{"num_hidden_layers": 13, "hidden_size": 256, "num_attention_heads": 2, "num_key_value_heads": 2, "head_dim": 128, "intermediate_size": 1024, "vocab_size": 2048, "hidden_act": "tanh_gelu", "norm": "layernorm", "norm_place": "pre", "norm_eps": 1e-06, "positions": "learned", "qk_norm": false, "attn_scale": 0.0884, "bias": "all", "tie_word_embeddings": true, "parallel_block": false, "init": "uniform", "init_std_qkv": 0.0324, "init_std_o": 0.0324, "init_std_up": 0.0324, "init_std_down": 0.0324, "optimizer": "muon_variant", "learning_rate": 0.00802, "lr_mult_qkv": 0.7, "lr_mult_down": 3.0, "beta1": 0.95, "lr_head": 0.0036, "max_grad_norm": 0.5, "warmup_steps": 200, "schedule": "wsd", "decay_fraction": 1.0, "decay_shape": "linear", "final_lr_fraction": 0.0, "batch_tokens": 16384, "max_seq_len": 384, "doc_mask": true, "train_tokens": 243600000, "max_steps": 14869, "dataset": "wikipedia_en"}
MLP neurons of a small language model. Each row is named by its layer, matrix (up: input weights) and neuron, and shows model dimensions 48-175. Each number is 128 + 24 x the weight over its row's rms, rounded and kept within 0 to 255.
After each neuron's rows, "fires after" lists the tokens most often just before its 100 highest values on Wikipedia text that the model never trained on.

L3.up682 [127 143 100 156  98 173 139 157 123 133 153 107 125 147 142  97 130 115 138 136 152 171 136 147 117  87  92 100 114 155 144 149 117 128 175 165 106 139 124 122 115  95  78 127 111 133 124 153 124 115 124 112  93 137 119 115  97 123  95 132 137 107 100  72 148 111 101 107 172 140 109 172 148 111 102 112 139 165 130 121 148  90  85 170 172 121 144 109 159 122 111 148  92 111 157 112 118 120 125 115 137 163 108 147 151 100 156 118 132 122 132 136 124 108 106 114 132 137 166 122 138 121 104 176 128 130 111 159]
fires after: " the", " F", "if", "Th", " T", " Th"

L3.up42 [123 113 118 110 123 153 118 137  89 118 211 119 101  90  91 114 164 143 131 141  88 122 154 113 162  98 149 129 108 130 159 148 111 156 184 147 131 135 130 154 161  75 157 109 133  96 134  83 169 114 137 111 121 115 153 127 108 116 114 124 110  86 104 101 115  95 128 153 153 142 139 123 141 131 151 122 163 118 150 148  99 113  99 132 117 145 179 118 120 109 109 146  92 109 134 132 131 138 121  84 146 131 126 140 124 136 108 145 169  89 149 116 170  98 110  92 145 140 124 112 158 149 146 108 161 163 126 130]
fires after: " the", "The", " The", "ou", " of"

L6.up524 [144 163 157 137  96 128 130 130 135 132 151 108 130 129 109 122  94 136 163 107 106 128 101 125 173  99 155 131  91 141 122 127 148 110 137  89  80 131 133 112 156 145 129 117  98 113 122 140 163 122  98 116 150 135 110 146 129 120 148 113  99 108 138 137  84 115 131 168 118 156  81 143 168 101 150 124 127 128 170 119 136 161 121 122  76 129 133 167 124 145 119 153 154 141 145 108 130 165 112 131 143 114 138 107 143  72 112 145 128 160 109 157 105 128 101 115 123 159 118 139 167 111 111 186 173 130 131 105]
fires after: "1", "9", "8", "7"

L3.up404 [105 169 134 167 102 133 105 112 127 105 157 139 144 161 137 154 139 113 131 123 161 119 132 173 148 113 129 131 104 150 115 133 115 156 151 150 110 150 112 126 139 159 173  82 145 145 133 109 137 119  92  90 128 138 122 117 131 119 100 106 138 122 147 149 126 130 140 112 124 126 147 146 106 124 107 102 128 147 117 105 143 109 104 132 120 160 113 146 125 146 178 143  85 127 137 124 128 100 147 151 147 144 150 106 155 141 126  99 115 108 155 173  87 124 180 162 113  94 136 109 133 160 147 161  93 155 171 212]
fires after: " g", " G", "F"

L3.up833 [106 107 132 113 113 137 157 100 116 160 131 120 149 127 164 110 125 139 155 206 158 165 101 108 165 123 114 141  96 173 160 137 105 139 170 130  98 127 138 136 118 111 134 113  98  99 153 113 126 127 130  91 132 128 150 120 139 124 113 116 152 168 107 108 142 123 100 139 151  98 145 102 133 125 121 135 108 116 133 167 110  82 102 129 148 141 113 174 136 147 157 177 146 118  76 133  97 124 123 151 129 142 145 156 110 152 147 100  96 155 177 144 131 133 100 113 100 116  92 121 133 129  62 161 150 149 160 134]
fires after: " Con", "l", " Mon", " D", " d"

L8.up307 [100 152 154  96 118 173  83 122 122 133 130 150 122 119 103 162 160 141 118 116 106 101 140 103 137 121  66 129  93 147 114 134 104 135 149 144 116 172 104 164 130 113 100 124 135 108 185 189  54 192 117 106 159 114 139 136 115 108 139  94 127 133 132  73 110 133 116 139 166 137 154 171 114 108 128 158 123 133 135 180 123 140 151 136 108 111 106 136 134 114 184 157 127 110 184 103 123 142 159 156 144 176 146 121  74 176 124 126 137 127 145 147 145 108  81 122 179 148 137  99 124 165 151  63 105 103 115 139]
fires after: " F", "F", " f", "att", " O"

L2.up507 [ 98 150  72 121 153 111 101 116 144 143 152 155 133 124 113 181  79 148 171 138 116 155 110 138 130 115 114  99 111 100 128 168 122 175 169 108 107 115 150 162  92  97 164  96 137 126 154 131 152 150 101  88 127 160 137 129 179 119 117 136 168 105 121 180 120 118 104  85 135 120 118 121  96 140  84 105 123 109 132 136 120 115  58 112 159 145 102  74 109 122 149 120 178 115 111 108 122 168 125 174 105 115 114 169 147 135  94 133 130 149 106 121 150 152 144 111 139 118 113 110 131 127 115 178 138 105 133 127]
fires after: " p", " P", "P", "st", "f", "res"

L2.up543 [114 144 163 130 118 136 128 145 142 174 141  99 159 126 125  82  97 142 137 116 100 132 127 126 149 111 174 130 132 148 131 152 134 141 139  92 113  81 109 112 135 124 124 146 120 102 113 136 182 107 147 141 134 127 128 100 123 155 137 136 160 103  88 128 146 116 103 110 135 130 126 129 141 146 100  92 136 128 155 163 141 144 194 142 114  69 124  94 126 113 134 151 117 123 125 127 155 147 120  93 109 127  66 148 111 112 133 147 111 127 157 154 126 151  95 125 172 140 127 113 164 161 145 155 151 130  96  70]
fires after: " l", " f", " L", " h", " al"

L3.up294 [165 138 128 156 120 139 169 142 138  92 142 115 116 119 146 161 112 155 117 100 114 154 124 144 130 100  94 143 145 115 138 106 129 149  86 135 101 122 146 148 146 135 145 136 115 110 127 141 150 161 119 119 136 126 117 116  95  87 108 142 108 136 138 119 124 135 170 142 149 136 165 155 167 106 143 110 126 150 119 130 127 104 139 104 133  93  86 128 125 103 134 168 112 155 164 155 137 140 143 169 153 110 171 101 121  95  94 111 121 114 121 142 156 126 184 146 117 107 152 129 151 114 139 129 143 172 112 161]
fires after: " U", " F", " G", " g", "F", "G"

L3.up859 [136 147 178 145 165 137 167 116 124 146 115  99 128 123 114  68 179 107 114 116 151 158  83 137 106  91 113 155 112 140 129 124 114 137 145 129 142 137 131 113 152 119 110 141 117  97 109 191 149 102 155 170 166 113 106 125 106 111 151 127 138 105 118 100 181  73 129 104 100 163 120 144 154 114 116 100 123 124 121 123 106 113 124 154 172 112 161 181 115  76 103 169 106  95 104 126 106 149 101  89 116 173 121 129 146  87 143  91 111 133 179 149 110 129 118 146 109 138 141 143 153 118 142 159 115 123 126 135]
fires after: " f", " ev", " t", " se", "w", " F"

L3.up646 [123 145 116  97 127 150 134 124 128 140 118 127 107 102 165 112 117 111 145 123 129  86  91 109 147  96 118 128  75 185 135 160 120 153 188 119 142 126 109 160 152 115 122  81 122  84 117 149 163 137 103 128 173 153 123 123 183 121 153 143 133 127 104  95 151 130 103 101  99  99  99 111 140  80 107 127  91 144 159 123 109 122 163  93  84 163 105 147 169 116 158 141 125 154 137  89 154 127 152 140 145 144 118 121 138 118 137 116  72 171 133 147 113  98 155 121 127 130  83 104 151 131 103 155 133 145 140 139]
fires after: " G", " d", " H", " D", " P", " L"

L3.up200 [103 174  96 178  98 127 127 151 115 130 136 141 149 114 115 137 102 140 123 147 127 120 145  99  98 124 168 143 137 175 151 145 102 142 125 130 157 119 216 145 106 123  82 182 109 166 145  96 166 129 145 131 123 146 117 122 110 120 129 175 138 128 105 134 140 152 101 111 120 108 114 131 104 131 132 147 130 125 149 129 157  63 153 134 113  92 120  99 164  89 148 152 104 139 119 112 148 143 123 115 126 123 132 111 183 126 136 101 125 114 129 117 169 133 122 142 117 117 137 145 118 144 167  90 105  99 125 136]
fires after: "-", " Z", " al", "im", " l", "x"

L3.up247 [138 136 151 147 153 142 154 109 116 110 166  94 110 129 143 147 118 112 117 116 116 141 106 143 135 106 104 130 133 146 140 135 115 125 107 104 143 203 106 122 127 111 122 102 156  88  98 133 101 112 115 103 142 161 113 140 164 105 149 122 122 120 158 158 112 136 132 126 104 128 157 150 142 111 118 111 134 132 150 149 127 145 155 131 118 124 128 142 185 172  85  94 134 127 111 111 163  93 135 124 149 147 127  83 124 152 114 127 118 114 142 163 116 111 127 113 165 100 157 114 134 129 155  90 124 125 141 175]
fires after: " S", " s", "S", " b", " B", "T"

L3.up329 [146 135 132 139 125 133 111 145  59 117 146  94 121 130 158 145 164 138 122 159 119 167 136 109  91 127  96  74 151  96 126 120 119  99 157 111  96 111 101 114 193 147 152 138 149 103 121 159 146 119 141 130 102 158  90 129 125 141 114 135 140  71  85 164 108 163 100 131 183 165 129 138 130 117 115 139 105  99 158 128 158 108 147  83 101 111 162 114 118 131 122 187 141 131  99 153 126 172 105  82 108 118 152 130 121 132 116 128 155 148 118 146 149 176 122 137 104 109  97 109 178 162 100 161 106 135 145 122]
fires after: " l", " p", " L", " P", " c", " Ch"

L4.up317 [119 132 130  97 133 122 138 129 147 137 117 136 106 165  90 153 107  89 142 129 148 110 103 169  91 129 131 136 134 133 140 121 122 146 103 110 104 144 146 164 170 144 167  85 100 139 152 139 113 176 175 138  79 123 139 143 196 157 145 151 139 168 144 150 113 126 110 173 124 150 191 159 162 106 100 144 126 175 131 116 181 124  97 148  95 160 118 142 130 140 133 163 173 113 127  88 116 116 105 164 121 138 154  92 157 123 128  97 103 162 164 109 123  95 133 161 136 149 118 136 150  99 119 138 102 154 117 130]
fires after: "0", "1", "2", "s", "6"

L6.up567 [112 147 156 128 168 119 142 144 141 111 118 109 106 174 129 113 153 122 144 130 112 137 101 117 141 127 115 118 131 114 132 115 148 114 113 134 131 168 108 135 179 133 110 120  96 104 133 116 142 129 115 156 141  96 155 117 124 130 120 157 126 105 142 125  93 133 148 124 137 152 174 153 164 141  85  78 162 109 125 167 135  99  87 144 166 113 160 143 171 147 153 103 165  85  95 158 100 161  75 134 136 151 122  93 120 115 157  97 165 118 169 107 128  87  94 114 140 176 132 147 167 137 173 112 129 101 136 138]
fires after: " f", " B", " to", " t", " b", " p"

L9.up331 [137 135 159 122 135 155 118 123 122  81  93 101  95 126 108 114  85  57 115 190 113 126  91 112 117 109 140 134  78 100 139 117 153 136 156  90 134 151 145 163 146 106 117 118  90  75 130 162 123  80 148 109 182 142 135 144 153 168 116  79 148 162 147 135 166 132 146 116 123 163 121 169 119 144 112 102 133 165 107 143 143 141 100 162 115  85 169 105 128 103 137 135 100 161 162 159 135 128 138 130  88 143 118 115 142 151 110 133 128 144 129 122 148 174  95 140 154 120 104  75 147 130 137 133 114 121 127 172]
fires after: " W", "f", " m", " f", " b", " M"

L4.up139 [124 168 114 149 154 157  58 170 143  95 118 135 120 140 151 163 182 156 109 126 147 134  93 159 147 118  62 133 115 160 130 148 119 105 195 144 125 133 148 134  90 160 174 138 150 132 113 168 131 152 134  88 111 165 122 136 145 143  88 107 122 115  94 122 121 171 110 105 124  81 122 132 158 135  94 102 145 124 102 138 134 127 124 125 135 130 119 136 168 130 140 138 115 100 133 129 141 157 164 125 136 130 129 133 105 105 144  80  92 127 130  79 137 111 127  93 126 180 135  92 130 107 137 112 141 119  99 196]
fires after: "p", " I", " t", " T", " Th", "he"

L9.up390 [143 182 125 130 132 170 104 121  62  71 186 100 128 142  99 121 162 123 131 172 134 138 139 141 136 110 144 150 117 139 114 136 128 106 135 128 148 135  83 158 100  91 128 102  93 153 104 104 138 110 137 176 120 110 123 174 160 152 136 153 157  89 123 129  80 125 117 147 122 106 117 127 129 138 140 171 132 138 135 117 150 120 124 133 131 112 123 113 140 137 129 121 152 158 101 101 116 159 113 133 123 121 134 135 150 123 148 137 163  99  93  91 113 142 136 130 143 107 129 144 155 144 117  69 168 152 118 144]
fires after: " ", "–", "\n", " song"

L3.up791 [106 184 127 156 129  98 129 159 135 170 168 103 102 114 145 128 149 140 117 129 103 110 132 158 114 155 149 134 121 128 134 139 109 134 143 142 123 162 134 160 129 132  94 154 142 135  98  89 130 120 105 153 146 121  96 125  97 114 107 140 151 152 160 160 138 163 115 186 100 132 138 129 167 125 143 128 144  84 134 164  97  86  75 143 156 135 114 133 110 119 117 119 118 135 148 121 163 128 127  59 136 119 126 144 146 106 133 139 149 113 129  91 166 105 180 131 123 145 142 111 123 142 141  85 145 114 119 122]
fires after: " the", " spec", " un", " offic", "em", " The"

L4.up928 [143 156 134 161 164 111  91 127  82 133 112 135  69 123 143 117 196 120 132 143 136 199 168 133 128 143 125 124 149 148 133 139 111 165 116 112 128 129 136 101 125 146  77 143 101 104 123 153 153 124  81  96  92 166 121  98  81 152 111 120 115 146 149 127 137 149 117 104 140 118 108 104 157 147 111 122 126 156 192 154 118 117 123 132 134 117 110 145 153 130 167 157 157 140  98  66 142 141 108  70 115 136 132 123 100 122 167 104 107 151 131 139 137 110 112 164 119 113  45 125 147 130 158 110 139 132 124 112]
fires after: " l", " pl", " bro", " r", " p", " pro"

L6.up779 [145 133 177 141 123 131 145 146 126 143 173  91 115 100 150 156 125 114 176 148 128 105 161 118 149 121 148 135 145 157 124 119  99 155 136 170 129 150 105 172 178 112 117 140 156 167 167 100 155 115 125 104 159  92 128 126 104 112  99 112 106 128 133 135  80 136 105 104 135 150 146 115 168 141 115  62 112 108  88 120 106 113 181 130 128 122 143 125 144 102 145 113 106 155 111 149 114 132 129  95 140  83 120 144 165 137  76  94 124 139 134 159 144 138 149 106 149 136 109 124 110 127  69 127 139 131 156  91]
fires after: " the", " The", "The", "very", "|"

L2.up645 [150 130 104 148 119 138 109 178 155 156 154 122 105 117 109 118 151 112 115 105 131  87  75 134 161 123 104  77  85 117 146 135  89 125 112 128 155 106 123 124 138  92 160 149  88 147 117 185 170 110  98 146 118 154 119 118 130 112 144 165 104  98 174 146 127 107 116 146 132 148 151 119 156 169 110 141 143 103  45  99 166 159 155  82 128 141 122 139 123 133 126 149 160 105 109 110 169 114 124 117 151 101 115 110 114  95  92 114 112 150 123 131 121 167 125 171 124  86  86 143 106 110 136 154 104 110 100 180]
fires after: " S", " s", " N", " G", " St"

L8.up66 [143 169 122 153 166 141 139 160 172 130 125  84 131 116 125  83 142  89 134  68  98 133 100 120 126 133 153 114  88 130 121 133 136 123 152 102 144 163 114 118  89 130 166  87 167 113 137 184 178 113 169 125 120 132 103 101 123 126 120 139 103 106 122 118 122 138 128 101 128 136 102 144 132 131 147 130 143 151  93 164  96 122 139 134  92 105 104 151 103  83 116 192 116 123  86 130 112 164 133 107 101 124 156 111 128 132 121 156 161 129 124 117 124 125 109 150 122 119 123 109 153 145 121 155 174 127 134 142]
fires after: "0", "9", "8"

L6.up822 [148 165 114 113 107 132 119 148 144 110 112 166 131 114 108 103 135 130 100  88 118 115 154 125 146 147 126 134 113  89 123 141  59 126 133 126 104 124 117 127 127 113 118 143 137 128 104 134 149 139 105 123 123 114 137 103 162 115 110 119 147 151 133  97 134 152 117 131 137 139 116 118 119 103 150 132 130 119 150 144 128 172 118 133 121 182 129 167  99  86 111 120 134 107 135 169 149 150 155 114 150 143 136 100  74 132 118 145  93 143 143 161 191 115  96 149 143 130 164 110 162 110  99  82 113 134  73 138]
fires after: " f", " is", " was", ".", " F"

L2.up931 [ 91 169 135 130 140 122 111 140 125 126 152 157 148 113 126  93 139 145 157 109 164 146  88 124 150 150 158 149  64 103  72 141 141  95 114 145 133 126 141 124  60 160 146 121 124 164 164  92 118 135 134 114 117 128 146 141 138  68  87 168 155  93 118 161 140 152 127 135 151 121 127 128 102 162 138 134 152 137 136 106 124 109 112 127 119 193 112 125 178 123 116 127 113 129 128 130 158 150 128 112 103  90  86 109 162 124 104 121 115 104 124 112 117  94 132 148 140 133  95 121 120 130 152 166 147  99 112 148]
fires after: " p", " W", " P", "eat", "it", " on"

L4.up899 [117 141 113 171 146 121 157 115 142 144 156 122 136 125 135 115 147 140 134 143 156 118 168 124 111 139 118 116 133 105 105 126  71 142 124  86 151  94  79 122 152  91 129 126 118 116 129 102 151 149 131 109 148 141 136 117 114 137 145  73 196 119 148 164 179 142  84 131 105 130 148 124 155 114 152 121 123 132 127 143 160 129 164 128  83 100 161 133 128  99 129 159 130 117  77 108 136 161 118 101 140 145 129 151 115  78 107 154 129 155 101 131 128 130 132 154 151 109 116 127 154 159 103 128 114 106 115 148]
fires after: " l", " w", " d", " work", " L"

L4.up676 [128 121 149 129 135 122 132 125 151 114 125 123  57 130 131 127 128 122 150 126 121 146 122 102 103 149 109 105 153 139 188 109 110 192 121  65 142 126  99 133 169 115 112 130 152 119 144 157 172 112 157 125 118 146 115 133 154 133 134 143 161 143 133 133 123  95 121 136 170 144  85 128 121 151 133 106 121 125 149  98 153 154 110 143 173 105 139  86 193 125 100  93  75 105 124 105 138 111 165 139 112  99 109 130 104 147 134 112 113 144 147 101 145 135  87 108 153 119 121  89 132 144 107 142 150 104 115 149]
fires after: " f", " F", " L", " W", "F", " w"

L3.up94 [144 145 146 133 139 125  86 118 138  94 112 122  73 102 140 123 141 159 112 105 117 143  95 124 140 114 101 151  91 132 111 138 120  88 105 122 179 154 163 160 164 163 132 127 143 167 124 121 140 114  90 106 154 167  67  81 147 128 109 119 106  74 130 146 124 134 125 140 104 137 131 184 159 119 133 109 120  65 128 104 141  98 129  99 128 102 135 158 117 138 110 143 170 108 106  80 149  97 106 149 114 156 151 111  88 131  50 113 111 133  67 108 170 155 118 121 127 137 145 126 133 132  82 104 148 119 128 151]
fires after: " marri", " s", " was", " pre", " S", " st"

L3.up402 [113 154 128 122  97 147 128 168 109 142 107 151 154 142 124 171 102 134 118 162  99 131 148 112 125 115 148 127  92 111 124 131 127 148 147 162  97 136 164  97 125 113  90  95 105  93 121 162 114 122 108 143 169 123 166 137 165 154 145 132 144 125 128 134 122 129 128 147 124 131 161 120 139 157 107 136 141 156 113 115 103 132 136 147 140 156 141 108 154  91  93 126 109 116 112  69 154 129 113 154 161 144 168  83 100 155 141 101 138 138 137 160  92 149 112 177 145 147 115  74 144 153 160 132 129 135  90 138]
fires after: " F", " B", " P", "F", " f", " D"

L6.up220 [134 144 108 134 148 121 139 113 121  94 103 126 119 109 109 153 116 141  98 129 153 151 122 142 113 116 135  83 146 129 123 138 113 133 119 121 158 157 145 117 176  86 178 108  93 133 129 114 124 161 148 139 110 172 101  95 119 111 128 120 139 121 179 109 113 162 151 104  87 149 111 130 158 103 105 131 146 195 119 153 100 128 111 165 126  92 125 131  96 128 108 146 134 139 134  96 156  69 130 137 196 151 132 139 142  98  97 136 118 142 145 130 120 167 129 131 107 112 122 107 146 153  98 136 115  62 108 130]
fires after: "==", " |\n", "===", "-", "W"

L9.up316 [117 110  84 144 116 149 129 129 117 138 130  88 143 118 100  65 144 132 119 117 173 122 146 160 101 117  86 149 130 111 128 137 129 148 161 153 114 111 139 151 100 138 163 177 147 136 129 125 104 158 132 130 108 185 101 114 153 160 141 164 156 156 127 120 150  92 149 140  95 125  92 105 126 111 130 159 140 144 102 140 110 135 117 180 133  99 135 128 190 107 128 115 169  97 110 148 102 158 108 161 109 118 147  99 157 107 127 113 132  92 111 151 129 150 151 146 126 141 160  86 104 163 163 100 145 142 131 122]
fires after: "qu", ".", "od", "u", " bro"

L2.up105 [131 127 145 115 124 126 159 138  98 105 120 127  94 137  94 164 105  98  85 150 132 138 114 142 137 102 140 121  92 154 140 137 112 144 107 152 120 112 136 113 120  89 157 161 149 114 125  76 173 141 127 122 157 133  94 170  92 107  75 127 151 111 161  97 153  99 132  74 139 154 119 159 116 120 164 134 147 111 124 136 122 108 107 120 157 121 129  75 169 119  99  87 126  98 123 144 111 106  87 134 174 124 110 120 129 115 132 125 142 132 119 105 140 132 148  75 110 159 124 120 154 125 158 129 122 123 103 105]
fires after: " The", " the", "The", " C", " Em", " G"

L4.up593 [106 119 109  94  89 154 134  81 129  81 118 104 101 113 117 159 134 136 104  91 131 110 122 113 116 156 163 144 187 118 115 122 143 110  96 142 166 136 142 127 153 105 110 174 111 195 155 145 145 154 140  96 149 177  77 127 144 118 109 108 127 150 132 161 133 110 105 133 148 129 154 136 131 129 130  46 173 130 125 101 137  61 140 130 174 116 133  61 146 146 121 121 144 113 145 116 183 140 143 160 144  91 105 160 112 132  95 114 130 169 111 101 137 104 135 125 120 123 105 137 141 126 126  85 152 114 123 134]
fires after: " marri", " s", " as", " un", "ward"

L9.up576 [121 120 102 102 120 160 154 157 143 115 131 131  74 108 147 134 161 126 178 123 112 179 113 109 104 104 143 113 114 120 136 173 123 169 185 162 113 135 134 153 103 120 127 194 160 157 112 163 140 102 118 131 115 127 103 116  91 144 160 165 109 140 115 163 132  96  98 149 126 125 119 141 128 120 135 162 118 137 106 146 124  65 105 101 135 153 113 159 126  95  95 150 119 108 131  86 150 125 140 165 125 175 121 101 121 144 116  82 130 110  97 145 111 126 122 114 124 107 118 147  97 108 110 122 144 115  94 136]
fires after: "0", " F", " the", "9", " pro", "8"

L3.up537 [148 148 164 151  99 151 174 115 109 101  92  92 113 155 150 112 151 170 130  95 144 136  82 150 109 139 187 108 114 131 140 138 127  80 109 112 122 131 149 176 123 166 106 110 143 103 149 123 147 161 138 135 136  84 108 145 124 118 123 108 130 176 134 121  96 118 112 133 167 158 145 127 121 130 127 175  93 169 120 126 156 107 134 115 143 105  85 133  90 117  96 123 165 131 126 103 138  92 117 180 113 120 117 144 120 143 136 120 144 111 145 130  94 120 114 121  91  80 150 133 102 121 137 119 143 119 143 122]
fires after: " re", " dis", "ony", "n", " un", "N"

L2.up319 [125 138  89 125  80 113 122 123 123 141 138 157 132 137 135 134  90  86 114 162 133 101 146  74 112 111 104 137 161 150 118 167 134 144 108 140 119 119 125 151 116 134 109 155 115 116 149 109 112 120 141 138 163 137 131 157 136  99 142 116 138 130  99 115  93 126  95 152 139  67 125  99 112 129 159 121 113 139 166 108 119 117 107 134 145 142 167 111 136 126 154 156 102 130 130 132 129 101 141  86 115 160 118 138 151  91 119 126 105 171 126 126 175 160 149 144 126 137 111 124 136 163 156 114 130  79 143 106]
fires after: " L", " Mc", "-", "x"

L4.up744 [117 138 102  83 130 121 163  82 133 112 155 114 144 136 156 154 136 165 131 128 150  81 148 111  66 122 103 129 148 128 130 112 144 123 103 161  79 134 114 108 113 115 152 131 109 155 146 107  80 133 125 100 116 133 126 148 142 110  74 110  98 122  84 125 134 155 105  76 116 120 143 167 118 107 110  88 134 117 135 153 137 142 129 132 141 109 145 142 143  97 169 121 161 146  92 110 145 111 129 138 127 135 181 112 135 120 114 138 135 188 169 160 147 143 150 115 123 114 117 148 120 148 146 110 128 137 164 173]
fires after: " g", " G", " car", " b"

L8.up163 [134 155 114 116 104  68 122 128 153 151 121  89 135 139 146 109 142 138 144  57 130  99 138 153 105 156 152 118 112 125 138 109 141 142 123 112  84 152 102 109  71 103  91 138  98 108 110 123 116 104 151 144 144 153 135  90 130 101 139 100 121 119 104 148 100 154 164 128 142 169 118 165 123 116 103  88 122 142 115 167 137 117 157 132  61 141 105 158 107 114 143 151 116 128  92 122 124 108 134 119 165 121 142 136 119 126  99 159 130 131 130 128 115 130 118 138 132 173 146 148 137 155 122 174 150 178  76 142]
fires after: "0", "5", "1", "2", "9", "6"

L8.up631 [138 150  98 126  99 106  90 124  76 117 105 101  76 126 126 100 134 138 110 106 118  85 120 118 122 104 140  82 153 115 117  97 119  75 113 137 130  92 115 100  93 172 129 138 135 141 107 120 118 100 142 121  56 123  98 122  90 108 145 139 137 146 115 121 108 104 127 166 136 125  98 170  95 129 143 155 148 144 151 131 136 180 154 154 100 130 102 169 151 129 118 151 158 128 156 128 122 131 157 133 166 163 131 166 122 110 144 137 143 146  96 144  96  92 129 170 111 175  98 119 128 135 107 130 139 137 102 162]
fires after: "9", " Gu", " H", "8", "0", " K"

L4.up533 [156 142 129 122  88 114 160 127 119 113  99 112 138 109 115 123 136 108 138  95 120 156 131 112 125 136 114 117  82 126 159 143 108 125 116 131 150 113 115 178 106  80 144 112 125 128 129 134 128 157 150 143 144 116  64 108 125 117 104 126 122 139 155 124  82 100 142  90 155 146  68 142 153 123  95 136 202 140 115 147 128  74 152 138 122 149 131 130 194 109 154 136 110 128 130 166 146 158 146 125  83 134 129  86 178 126 138 131 125 140 138 123 162 209 132  98 100 123 117 115 137 116 182 115 136 142 145 113]
fires after: "0", "1", " the", "9", " ", " ext"

L2.up125 [107 173 131 118 127 113 145 123 143 154 115  91 150  74 111 138 127 102 110 163 120 120  74 124 122  89 148 140 139 138 133 128 109 137 122 133 139 123 133 139 167  97 142 134 108 123 105 166 102 110 108 111 121  89  78 115 140 124 120 139 147 157 112 168 144  75 114 130 191 129 153 125 153 157 121 141 105 165 164 129 200 104 117 108 144 123  90 129 129 127 141 166 131 110 107 145 144 135 145 136 199 122 114 147 132 140 115 117 113 178 137 135 118 128 145 122 141 125 155 166 137  95 173 152 185 139 109  99]
fires after: "0", "9", "2", "1", "°", "\n"

L4.up672 [130 135 155 130 131 148 146 119 137  98 122  97 136 131 132 122 115 131 130 110  72 142 124 152 143 101 135 133  97 154 116 135  92 101 152 130 136 112 136 105 145 108 143 139  96 128 124 121 139 131 144 144 115 179 103 106 130 120 164  95 136 124 156 122 115 114 134 133 155 130 141 144 135 108 120 147 102 124  84 118 114  87 117 139 129 110 115 107 146 138 142 137 105 140 167 137 173 136 143 163 135 107 151 144 105  91  84 120 154 143 114 130 158 116 105 116 115  91  52 117 170 109 161 150  98  93 122 164]
fires after: "==", " (", " ent", "-", "==="

L8.up497 [121 134 107 181 125 135 139 196 176 139 149 125 141 143 106 113 125 143 148 116 101 132 108 164 108 140 145 120 109  74 108 157 121 125 143 116 136 142 106 149 100 162 146 127 148 128 151 156 135  98  99 149 122 157  86 148 100 127 118 125 152 159 133 119 124  92 125 104 120 111 103 148 135 138 115  81 131 141 113 133 108 134  69 132  96 137 139 144 154 144 104 152 122 134 156 127 129 140 142 100 129 107 153 145 130 117 118 182 147 124 107 123 157 138 149 109 101 103 129 125 111  78 141 109 147 104 144 101]
fires after: "9", "0", "8", "7", "ele"

L3.up732 [164 140  96 145 130 109 149 108 138 141  95 121 147 137 150 127 163 150 117 182 106 135 112 146 164 111 168 159 105 139 124 150 106 107 124 128 101 122 124 117 100 109 146 134 120 122 139 106 152 126 130 146 154 140 158 116  95  81 131 119  83 145 117 138  95 131  97 132 146 116 114 118 113 158 120  98 116  94  94 162 149 113 129 118 105 147 100 126 144 131 191 159 120 138 134 118 140 139 153 148 178 132 162  96 161  89 109 121 127 160 170 102  96 114 114 160 122 127 111 129 153 136  92  87  96 115 140 171]
fires after: " (", ".\n\n", " Med", " med", "=="

L2.up831 [167 129 111 153 139 111  96  80 129  99 111  73 138 170 110 120 104 115 157 128 130 104 134 128 130  92 127  89 108 111 101 192 131 111 125 137 132 164 115 154 125 167 153 106 141 104 139  94  99 125 138  91 103 116 114 106 140 116 117 144 143 169 161 122 111 115 130 128 149 130 130  91 102 105 130 113 121 119 156 152 153 145 148 170  91 145 137 140 106 121 108 135 136 173 105 122 167 122 142  89 166 115 115 140 147 106 124 151 139 173 154  91 134  67 126  98 129 112 131  91 104 144 126 135 135 159 131 131]
fires after: " J", " K", " H", "H", "J", " Sw"

L4.up945 [131 155  86  98 136 113 138 154 143 109 109 124 112 163 163 101 143 137 145 153  95 120  75 135 100 138 123 120  94  86 114 163 173  84 125  83 115 122 187 128 167 170 110 159 154 106 101 146 143 136 134 139 151 112 108 113 112 137 115 114  91 142 115 121 133  78 170 127 147 121 111  94 138 138 157 118 123 116 140 148 100 160 124 125 125 120  82 131 125 143 134 109 132 119 108 126 147 122  74 150 116 132 140 143 131 150 121  93 117 135 120 115  90 123 106 101 121 109 104 126 172 178 137 144 144 116 176 158]
fires after: " c", " re", " h", " cl", "n"